{"n_kv_head": 5, "rope_base": 10000.0, "bias": "none", "tie_embeddings": false, "init_std_down": 0.0, "optimizer": "adamw", "beta2": 0.98, "final_lr_fraction": 0.0, "doc_mask": true, "dataset": "wikipedia_en"}
MLP neurons of a small language model. Each row is named by its layer, matrix (gate and up: input weights; down: output weights) and neuron, and shows model dimensions 64-255. Each number is 128 + 24 x the weight over its row's rms, rounded and kept within 0 to 255. Numbers have three digits each. A neuron's up and down rows have the sign that makes its largest values positive.
After each neuron's rows, "raises" lists the tokens whose logits its output raises most directly, leaving later layers aside; "fires in" lists the words (lower case) most often at its 100 highest values on Wikipedia text that the model never trained on.

L7.gate392:127135118105141142097157137145148061140169125131090135137094148135092141117120126189119123124126144120108135133149134109111111130185132153117119121156145111127098153128104147148104126133110119145081121100073162113090087123156118128139113147147075140090130099127131111099118121167126095098113083135146118148099133182132151164109143105120116136144167162136133133135162077126171165182182149133140114147085134104143128108135148130123137076130098114111132141172083124130111125097153110160136105096121148160138124117130162133149126156106131092101109103167140110146142137138116116114
L7.up392:096115184160132168114182128135103115113121127108095126159104109176064099135122130140120050125123131128129112116135126104083090134160113139082103127131139116142116154128083172088093154155112117135118138123113150085137107116188072134132140141130102119100119083133134112142142148140109100142122094123133142144107132129152133158072132090166116155157145130106143155105159095106155159155184139119125118156098148139165156111125144149113104089127142144116117104121098136124097104139108154131143122096118107114119137174123170119157089164088123108097144124169150082161107129115102098141
L7.down392:116130144133108120145088159125087176101142063130150128102153116112146119156130095084151143136131109133148131146149135106119142123084123111128174121145123148111142118176138115134138149134140109118144107148145107117135173145135083124111128114107158118155129180140143137155137115101137112104162191103120111134156127100091117088149144093141141111104111123126147109117114154135116120128109105104107144135142128146122152149121118133128121184124150172142114149109166117118142171125126160054126148139132112111081152097146093162158142093123136130140126116095115113116122133122144144136
raises: "to ", "of ", "is ", "and ", "in "
fires in: "most", "to", "on", "several", "later", "many"

L7.gate456:098087134092142110089121140142165051121135116124063117120134137082081138131144108162121155127114155129088159129126150133147157131147115102201135134130127092088120104108152146107129148149103098091109124098134127133077091126122131064106107118148160121109181180134100104120134105122150144120109141170153136187130109129120165125131163196104148111115109139162133107108132086117142152129169147116172143107069113062137116167114113084165099106124134098143165137152139136117141164118130108132140095111128175136148116131125129104124136114123128143073153161132140072153162124109109162102
L7.up456:065104146145134118102098151149102094121120121118101145139094118143093139137169118173142127099141158147096138115120139135149134115148128138168129150118114104117157130122163145120117129145119089094152122098144112153142154124145092124112149103137146086141164174126093104155140151127113137148113142158158163178086099103132136127083140143136119150149118110140141119104124063116123114132118163147125117099095144109155128094173077107132118088104142133129132082127101139117113181136068115153140171113123172130101124149114135091150155176095115149112116148145165097102173100087115167141
L7.down456:105133134113113141119137137166097141116123065113116103122128120106129138117089099110131110137110135133160133101140125110105131096133119104114150139146113143091167139148149155140155145158132092143108135099133110122130163122156080097148133126130134124141182140099087122123113153120059070137123161105093145121144103133107126158123177115096149117152106138116132132104152140107115168144134114103153158130168171147152130127118142110139131090133112112139126116100126123146104160145099190078135166112111133120094113167146108138141101117103178161152115097105116117130137115121120116149
raises: "a ", "the ", "an ", "board ", "any "
fires in: "on"

L5.gate213:129106168162124133161197108150099121102103129109131152152171164090110106086137114118173160152129126145120112146185125112093146132179099115111123110124150129105117183135117113141170110091127128102164140129139150118107104119140092140165111102148124075141132177089135147153132128101127119169135143154105108121140085084173142122135119152155085121143166112123159121113125110088145111140144156142158149104128149109089170109100089134131114086123115139124150181091197145154143133160104116125128139139144135140115151176120156124118113104119119166077126125148161145131150153115071142135
L5.up213:152089120184146116136144128154080140121113166107087151133129113105151090123151149127150155116124136125081130150146149111145142147153093101126121099125139158108104128134129132149140073155125095111146152102113144097111095118136089112127126090157115086104078152166115159175133147137098115153156094130092102128130121114110112115149142155180116123155095148138174148132108120170147122127105136145125183090135142093121175147181078134112097145075136149172149172090086143111111164119136164113131149139135130229102117148135134148120141086149109153109127100143132122108102121115134118137
L5.down213:107132176125146130150172121139105142105130090115140112135160124115071114155141130133105103138145123083122137110205123115144160115102142101064150125093086110115162166141117135149160139126112126142121166146145105137133110157162088119151105131135148120109136121102132157138145122132103118145122146177123133059151104152151175109142138131151139135130137139137133142069153115130137145130126148092143096111153140116096128139162144120122095092139119163139163134154122124142146136117078107126138157135139121120086122131100108105092140134119151159098146177116177116169117130115100131101
raises: "addition ", "addi", "terms ", "order ", "tot"
fires in: "in"

L7.gate165:148141136097127140096121154130104067114124135097132156122106152144097159118133140170096117182113144104110114112155126131126081119155106164158134100132129136166140165105092146106084137109111151112151160091145148134090127120139114176092117139132093126116164141147109107117159128162166132140098125145151143160101116185177157174098107159124127145157164121103151151132132140123133111115123097189157140132090114074138092089106127133123158123129146090145097101135144086110156132150139106143113154115088135107141135129107163128118135114143148154107132115124153114149128113116156174132
L7.up165:161092103155102134114136141133120133122147167117127132084141116120086142076132162171134138175137123145156099122134157139134092098126081154146115125082093102128174137124146111114137131123139120090145152116167105109137112115151114154091157123125127125130148177123140171122135099132121133139133126087140123161125124149127111165079119132174097179140122132115126137114120121121145122137139136165132118141135088113117111123146101119104141171110162104108109081114151151109167158154104084120127176126066137136127137097104113136165166112137124135099116151140176101141156119105122183093
L7.down165:143135161124121123116141136116112117088127084106155184175133171134104151145111146135141067196165134110125141083112115131111127128133124150153125119140121152138136123127180129097110154112117146143143146145145137139085165142165102156098157137110136123154173166163095119120132088154129140141100140113125137156140110130124121120102146126147138134151124100141130116163096121125143156113128139147138126131165117132174108062106085108171134120150130120127128121140156125146105161096087106089119155099097136117134146173072136102109125143137178155116141097121122137120150110130129095120
raises: "least ", "the ", "number ", "age ", "home "
fires in: "at"

L8.gate310:169119115066164104128140097128157116153104113130106139151102175111099111116121154145109160139125149086126134115075124134111155131095088098178150122124142086168090165129109147117107118107155155128106146130117118133106111097145137117108109123150135139116110162125118119096095129149124145077119117181124093159118138150136169131132105144070121128117155141125119119133132122114141155137170097144174135135112159079104114130128094092130136094117126107155161127129123151155163154072133136118120089155097120168165122141109111120155157136102115149111119144124097106141152126142115128110
L8.up310:128072160147185145128134109099121139152114073155112130143104140096113142142138102108158146168144138119120116116093129143114168074087113120131142128152133132135115104086128128124075106148174117101131156148113114124130145138141079148155127124140145087145126157101139131125123142122097159102119196094082095124124136112132137118152096091113125163103122104118166140105111140107163151111193078128134118130144105114122177105142108122170146116100105090142103155092156153143133141077098168110092139134088122154114132134147130133170140164137108167091104176102137107145103159105121139145
L8.down310:080133159184089132112108109137098145093132047118152113101143108128132156137156099141144085114126125141117110108157104138093112124153150155117135096133149178124129109110133131124111154135150087108092144131105123110131142163144110149155113093100135122124131115103120149147135126132145139129164163083052150139139120140138106102131123122147106163089142124152105133142141160129147111145114112085100097149169078101129146118122140135221141133155132131145085082129152136134118100148118204112136146113132136109069128169137136118115137121146128151113135122131128111146137140143112173152
raises: "a ", "the ", "an ", "| ", "i "
fires in: "to", "of", "by", "among", "for", "after"

L7.gate357:164126115146132126114112118125140082159124128132107150124140146108096118112195110127123147103109184131088165121144131121112165151124113134156113124155149145133087151107117128139110089111103169158080154090109137122110116102150116139119086135139105135107122098141075121118069144153169119152129126143135103179110114149124124104085126155120144154113136154175111160129125094139149143155140120127141115101108131088127138128149163105125159129100093142111141135178128134146134148130127126147127108121123128183162118101137132118124173123117119116130031101157107135126127115097107155127
L7.up357:181121153173136159126113145134166114122097142118105154141146122140093111165162112098115100091132188130112117112146101128094151125142148119140131130161156155117136133122067146122105089087123125164126136115113123116147087136150087113154146156102125125142139127165090122113115118120141141159119135109107125168121104126104120104114148093171147181154163134118120151121104102138159095126128115118149115119139153126137169073094115141148163128081112179092155092154147131167117145131112135125093129099111150118115113151141180124141144158125163097142085098126096139159112124117104107124
L7.down357:129134139115114144141087097156112138096121052098112157136149124142114132167129088086140127111098108126165122115178045116102148131135148106152157118135160124158145108125096133123110141129144087145109129104163128149158165132163095135154144096107146106160144154192116120153118125116094146099156147121115166129118118118105162113093145116117096169127150106126101101104140135111140120109105114122144089089158168126127152116082126124224121107141147155124124070130141137135107153135101182064124144109108123112105137130144124120153129123100148112144151139148125121103136169127135118133
raises: "be ", "have ", "become ", "form ", "do "
fires in: "to"

L7.gate537:171111102186129111124082107166099146086119157149136143122146113112098144152108139170084145150120160110130114131131156130101115109168110162188136120094102145166139154133153142165116143153101143144153143120192087127125099149135113140101137124137118145139126146131128172095136137099112124141137128114136139154104124164167135146053129103183111154175131130100146123139079102087131099131127126168127121115106110108142127109130092108106143168083181116145135111144146098143112165122126145106117175103084136161117141132125137128161172145121134161089139066131149154118129138084115185125
L7.up537:126142133140094142141132107143131079116143144051150124115070118134113125125131134109121107180129109138122090121140135128137127102112120171149126111100148147139176140135140157103120177141101129146129151134153104128092110154105100143142103161146133152125195164148146121132176151118127104170080116146174103156146166162162161148117110145117137120133131125113098185156138164138114110149109134177140139117090148091077126125125108098122167136076155141123112118114133134157153084146129115122089157119132108137123151087142166132093124111126152121110143109101158109142140153134152144133
L7.down537:142129166143104121115138158114115116079159095104168182155132169123121136120116143126141085168136122114144139098123132117106139148135140133141130117141107135128143105123166126100123140120143152168115174146178110115082142138135111156105171138125160128165144162126089122121134075160122142142096129118114128145133116131150136095103155127146159125124131107139122108152091109126107160102126144158137129131146114126135136093089088094156129127148156122136124113143170120144074137096093141091110181103096143136130140185070126117132119132150175157103126093134119137111156116130109108131
raises: "number ", "times ", "least ", "home ", "age "
fires in: "at", "reached"

L7.gate973:119094144159152077148148132145115118111110129142125086111130127126139133141139164100122098164126104113142135141128127148141183143113143103126169118149167170156178098100116083163147121111133139163079120132103111098169136138141114096149071126135146170094092151113110152158062165141128128150126145138123122123114093112162149081127114107137146141104096135147160150138122104142132136073113128120150096130116143093083162132158126109134123149130101120103173128108154197123123130108085159127095155092152143189122150122111132073130103125109125111091091163116122164142146129111146174123
L7.up973:157135104147111100106142145148168114126119151102138114128147152130106154112154135128140148116122135120131110171159123082161148147140125142159167103111151131121173122132088124177099136105113129118108185101155172114159101114136120119150117135133120143067102144159125128102128152125149093171094143154100137097131138117124154138177143123156130151143130139150134125117130127154097086078089137149145114057114141097120118159134107121125098149144166159123135140135149185133137143146113124135115117147190163170192100111147147135119134091124109102130141128168129159135121122174120133145
L7.down973:091154137122141153114117105152074157108109107103134116117146103111086102169120100117116116148127152141130141097148098121119166128120125093096148106130099095137172156109101112127125141123089145175096152116121124118126136126188101112164090100141154156121128170133127118157134144149095136106137158164123162071139059124168148118090122111120105137125143112164126171072126122098149143151126122097152129114146124157136159127145120090172113111169087150142119162136139112127115146130090120112098167126132123150061133142139113108110110156100208144096141142140145120167124129112110131146
raises: "terms ", "many ", "this ", "addition ", "the "
fires in: "to", "in"

L8.gate345:150139108099129090103162147144175080149110148133128119118133160089101153110150165178148128117109151098095153119104126100112156132123118106180114111118140103149136158130126122098111134102133126131057181109123173139174118111129116110117108100150183138114134155166134115119112117142135155121120088202130111144126126118149128138116144166090134135150138135158136093103122086133136163118141099152194076107106132110099138162130101071116128121117097103103169142150105143151150124123127116152095118103139156140141136128147145080125141107087143146127100149126119147148110106134102166128
L8.up345:101112128164163121099137150136119136120106109127142144111114120120122140126157152152103112114088112112132158111114115098116210113113109076123123116144172158146191147094110110141070133124163110130092139130127143084193143133162069116186154135107146120115124145120122101124122160098141151144103152137106124140107094075138096144107118114100155169122142126176167090102124101117143120118155093111173101108146136147157097139138078109157120104118109110106133137118154119171127113097107141137086144106124148108102143145120131087105133128114164133109105145122130143145105079117096157151
L8.down345:084134145155138122126093109148081147110116023122118151108146136124101135133137107106117100143119126118133147083188094098111141126131144140106144119157135153135123148128123128124115154115127102136094119126145133124104165127171102117138141122120131112119134131121118120135140164127118138092129152094085145115134084126129135138093180117134119123094160081136114118120137157081126117137116117128137112135164141164147133074158131127196111075167134130118110111102142103151097152121118144080113134087142115140073150161128115095108150129136174122103163112123131149109144112135134129176
raises: "the ", "a ", "any ", "an ", "his "
fires in: "to", "in", "for", "within"

L7.gate474:146118121138138079129153159167162088162133110136101127127142158081127143105167162156154161122092156112115172097129128123124130112135078098146150120145128121134138093140116135143132107112133134133101134089151165143137100140109159048106138143167128168129168135180128110105095129134141164139119125158134124097161128151163146161137121188120162132134125124109155099135128114094142185119104134168162096099146160094148138152139134100141089115128129091104162140120095113115170148115128111148122096154128153130173147138106164108113160142135146158136146112105089131131125121112116149150
L7.up474:117125143176163135125100136135133127163097131111130164114161128126159146122104184156153164104121153126119134092117149105100129113117137119128137121135115140131143092141108164112142138124163075082140120115158169124150163170141102103151161171139149097114167166152124118129112119129139147102125159135144107094107105056140094151145109147145190162125156099101151085140077063077152171144118150137149077161161116152169126117101137131153109125086125103112114123093109069126131128123115116139113139104108134123139113119101147135135137148107171162145138114130104145123143146125125118180
L7.down474:114111134129128148094100133135079138108114017131134153108165128104145118126133113114130094135156100136151137091105088120112096120122122167115121091147150187108109120138148150125107167156125093126093083118163124118123180119159102104125121133110103135111104128140114129113143135146121092095087146094101115133129093081101126126105142135133135120108158092108119117121132154122133126119121115131127122167148126123172137082128153158115090106114141122098133153097123125111105148114143143086098175088129100132089147161115131145119164173124162116136117132096113145113158151132139109144
raises: "the ", "a ", "any ", "this ", "e"
fires in: "for", "of", "at", "operates"

L7.gate122:132120091109137119126152120122138107140118132155165129127162148079146122102097164118116144112121133151134147117153158117169109112140137095114116099136123142114159169124102073167117140102129151116099105133135118083110090152118112098142106109158107091090122134106159165136112163129157074166126161143081142135138107159119111119147109162130059118119106084130150133126122124112129156129130100126152140133130121100122077124157131101120103136102093116119151143141129155101113125115109148130129141086150131154127148149132116123116109136108164128125131099122093132131151127130131140109
L7.up122:131135099128141106119149132120117115129123125156146149103147137102145102099127161113117142124155106128145128143138175104230104130157119112116125102125119175127164150136114045182121131113109162118123105120152118086153122164109126129138132119126104111097100110113164152155112164127126082176125132128109119092129101172127113118135125175147103112113073094123146160152133145124116122112151098111124147137120131104145091144168089125131115162097109140132148166135121171136166142092107125126133139119139140118129153143129102086119116119133119140122115108092125161103165114139113162114
L7.down122:117141151142144120120160111110118143126132047123137124148168130116081115164125124110080108136139131084136147111186113088124157101117149110090141123130133131125162164143114112131150137154109131117128135150122110133126137151163082125159107130124151122151131135125129131148145127126117115123104126160100136086140086127134126141131124106136108145134157120150149126074132149138126136115104103114163122115164116124146127127181131121157111072136120130107164141137134106136152131115077128072113126098116113100097135153085097080079140152129195155111126138113159133149106100128126121103
raises: "addition ", "terms ", "front ", "turn ", "order "
fires in: "in"

L7.gate502:096103149141160102149138135106143112134144131147142182119125152102115174096128136143102164152108135126112129115105137110102108098114083076166121111143044164144141155143106127144098174106144139075127091122168140114120133118140092128134112113153146106170108137103147166120115140118152125131138128136100082114121088138122097153138073106131159203135136122163136116124076072136153175156166127122174105140137106114159123095146153100114118149098106103103138134082149140140157122102082115120109125116066130120122135109109129126135162145124129167131115153105091115080126103101107149129
L7.up502:136133161153121140112136146134160092146143134134134178120147132112126146165125164140066139089129134105137166114108131109122101115125104122141107082132080154161114114144073152098132124128104191116120161119148135128130119097120143084123122124160110170105150131186110149114105106123130145150132088144116053129128092140109167167118105116160133127113114153137127130132123109125165135118107117134142126168148152102123092133149155084147124097085111124093106130120074091119102135148168139155107119136136163145138100109055112114115139134117171161124137105109137125115130121118112084154
L7.down502:125117130130150101101094116109117130128115038128150136142164130118120145104131131107104106167135116126135138092084101128107114118116151166082127073165149192109147127159156130077114132146121145130073136127138125122095153124138092150112109128116105140124134158152106171135136151151114129108083147096095119144150106101104109149109118173125172108120133096124081161141130180115146158116129106097140128194137136146126123106115106127154099117135135111116115168124122126123120099108147136081105161092125117116077172133117139132121130157131168155143085133092103144085130110146145151116
raises: "the ", "this ", "a ", "these ", "all "
fires in: "of", "at"

L7.gate793:108143132111180132115163130126142117137107126136136134114146152114097103116115116147132135140110136167132089162129170083148124156142094118138117141118117158127139134152105088114143126087157131108121134123095140128120149095123146166109102105121115129071124100132127157160121144120097087142143176136152112125150121178110124161122125145149094129057148105145129129102140092088131144111145119126130145105102132094206083109143081138106132177114144112113138151132156142135151147076116122131146098135122112119139132143146107136136124101129104123156111155147141169103162152102112165133
L7.up793:118118123099157093126155118117104139119087134170111113136151143112134100113101158134077151148148106109114150137122161116118171167102110097130137159125121181122145145145096117116130104133158142097094136134110087135106094122117102133126109100128118132107132126108126151134107139105070111108137154154144185132101131150120134157113143124146063144105104150148121114104130121105131140126168129066153130092157126102160096121138091143126117138104149134128137137143116119104131122078099124139151092157098139150103136171104106091134100157149169158130114154119113192090157150083106125094
L7.down793:131113166112160116108145102113118109153121066123142108175200149105084124161134137130083123133116112107118142107156109106126141122133117099085113143134079145123158135153133106134133149180103147137099147139117113128086108137165136115188120140125129143119158137130123116166138144134110125110122104167126113096088119113157155146129157114136128143122155139136132107109142148130124142154153112085156155110177155103135148138192116108158120102117138113099173158158130107133161147123096125120094102115118121113105141188104111082084119126112158142108126113111156141168120130133114097092
raises: "addition ", "terms ", "partic", "addi", "turn "
fires in: "in", "by", "for", "content"

L5.gate1259:110095127191133106127154108190090070112099156098110141149168157116126115107129118143149164123106126115119119112154123100152100153150119126149124108159135148107109171151085131162144102109091138126125146089146151093105118129157104122124080126167104126125122111149149131169105121158150112158172104125109127115166105143143134096123136129150087129130132147143164144123113061141124106121101106108138190103092141121076118142163094146101128129082119169095139154105117161087132118107149111133131139124152119168165155116131126122116119141168123127105129142152157129113143134143123178166
L5.up1259:119058144175135137143216104138076114118095123131121137165173132119141116133143155133170145117118104151106114146146143139133157155117142115126143101128150152137118134117111134130139109156110122088150167142112160099126070093164095127130097132121128095116117115136144107137107179121104131191191095130096157136154068118148138162122097149145101145106121152138178181124109129116116144117108121109141177129134147131120138137153098109125121112097113128096145152138143137109148101135121122134114142103112130141169192143099118099135085142131140123118113120156130111135168155107135128145
L5.down1259:118148160133154126143167116115095165119124056126117132140143119113083116153125131112087101127130138108113132130201119119130172078095184110090142141121102115133131141158146104151149144179115131123146139161142123142118137139153090126141100144121150111126142128106118150130157141130092110136132126128118147076150140114147154128126136113108113127103130111162122158084112133139118155099127115099156145110156140146111136148160132105131102072139101127126173165136140124129146116128085108108126119127135098100098130153095103113095129137121141137105117150138177130166112115154117157118
raises: "addition ", "fac", "front ", "addi", "terms "
fires in: "in"

L8.gate109:085127100124129094141130124123151136140119131089134126142163155137098146119174158158119164146116146117119155130156121101145149129151137120118171080143143125121189169137105097178124135088110133128075166128174153106133081143151120139153114119132110137096135154141144162158139146106126131175113113185131087135135130138148116102112146135111139131154150134155118140106124074176138095145131096157193103075124161143075124131136112137127122122130122139140172179143166150156119107136148125168126131133125145127118135107147142090099144093133113131152087138121116146134119104144106135108
L8.up109:122108112192110068188108133145145116178144168166155104117165141116141120136131148142121121150130151083156164113162156112141176135131137145124118107144176139139182173148118113156108075085098120188117156111138129098149115147144113104155088151154125148108115136102140109134127119120136097138106127139135108107135148114123137114110144145153128175083159118151124127099131099193154116150110098128166092118122120137103140121131106138143140127066111143132167170113134133158129106147096117145133146078107122128090148112141127100120111124117154106162083140136142136097156084113134137144
L8.down109:084144144150145119139134095107097127113124009103139133128141133120090119134130105106066112155122145093132161112182096105128151114111165121097171144159105115157122161139128125126135132158109122129096137169126128111131159147190083110170114133139139119136131140107132130144150133147088137120096128132119141099129070110154136116111159119131123148142141111148125140102137124130126125127124116115139108126161118146144143106177146119185138064124112137115138131117162111141144140133111134078137121115121134130079126127103104128108152142122195144109151145124132121150139102136129130157
raises: "the ", "addition ", "terms ", "an ", "a "
fires in: "in", "of", "into"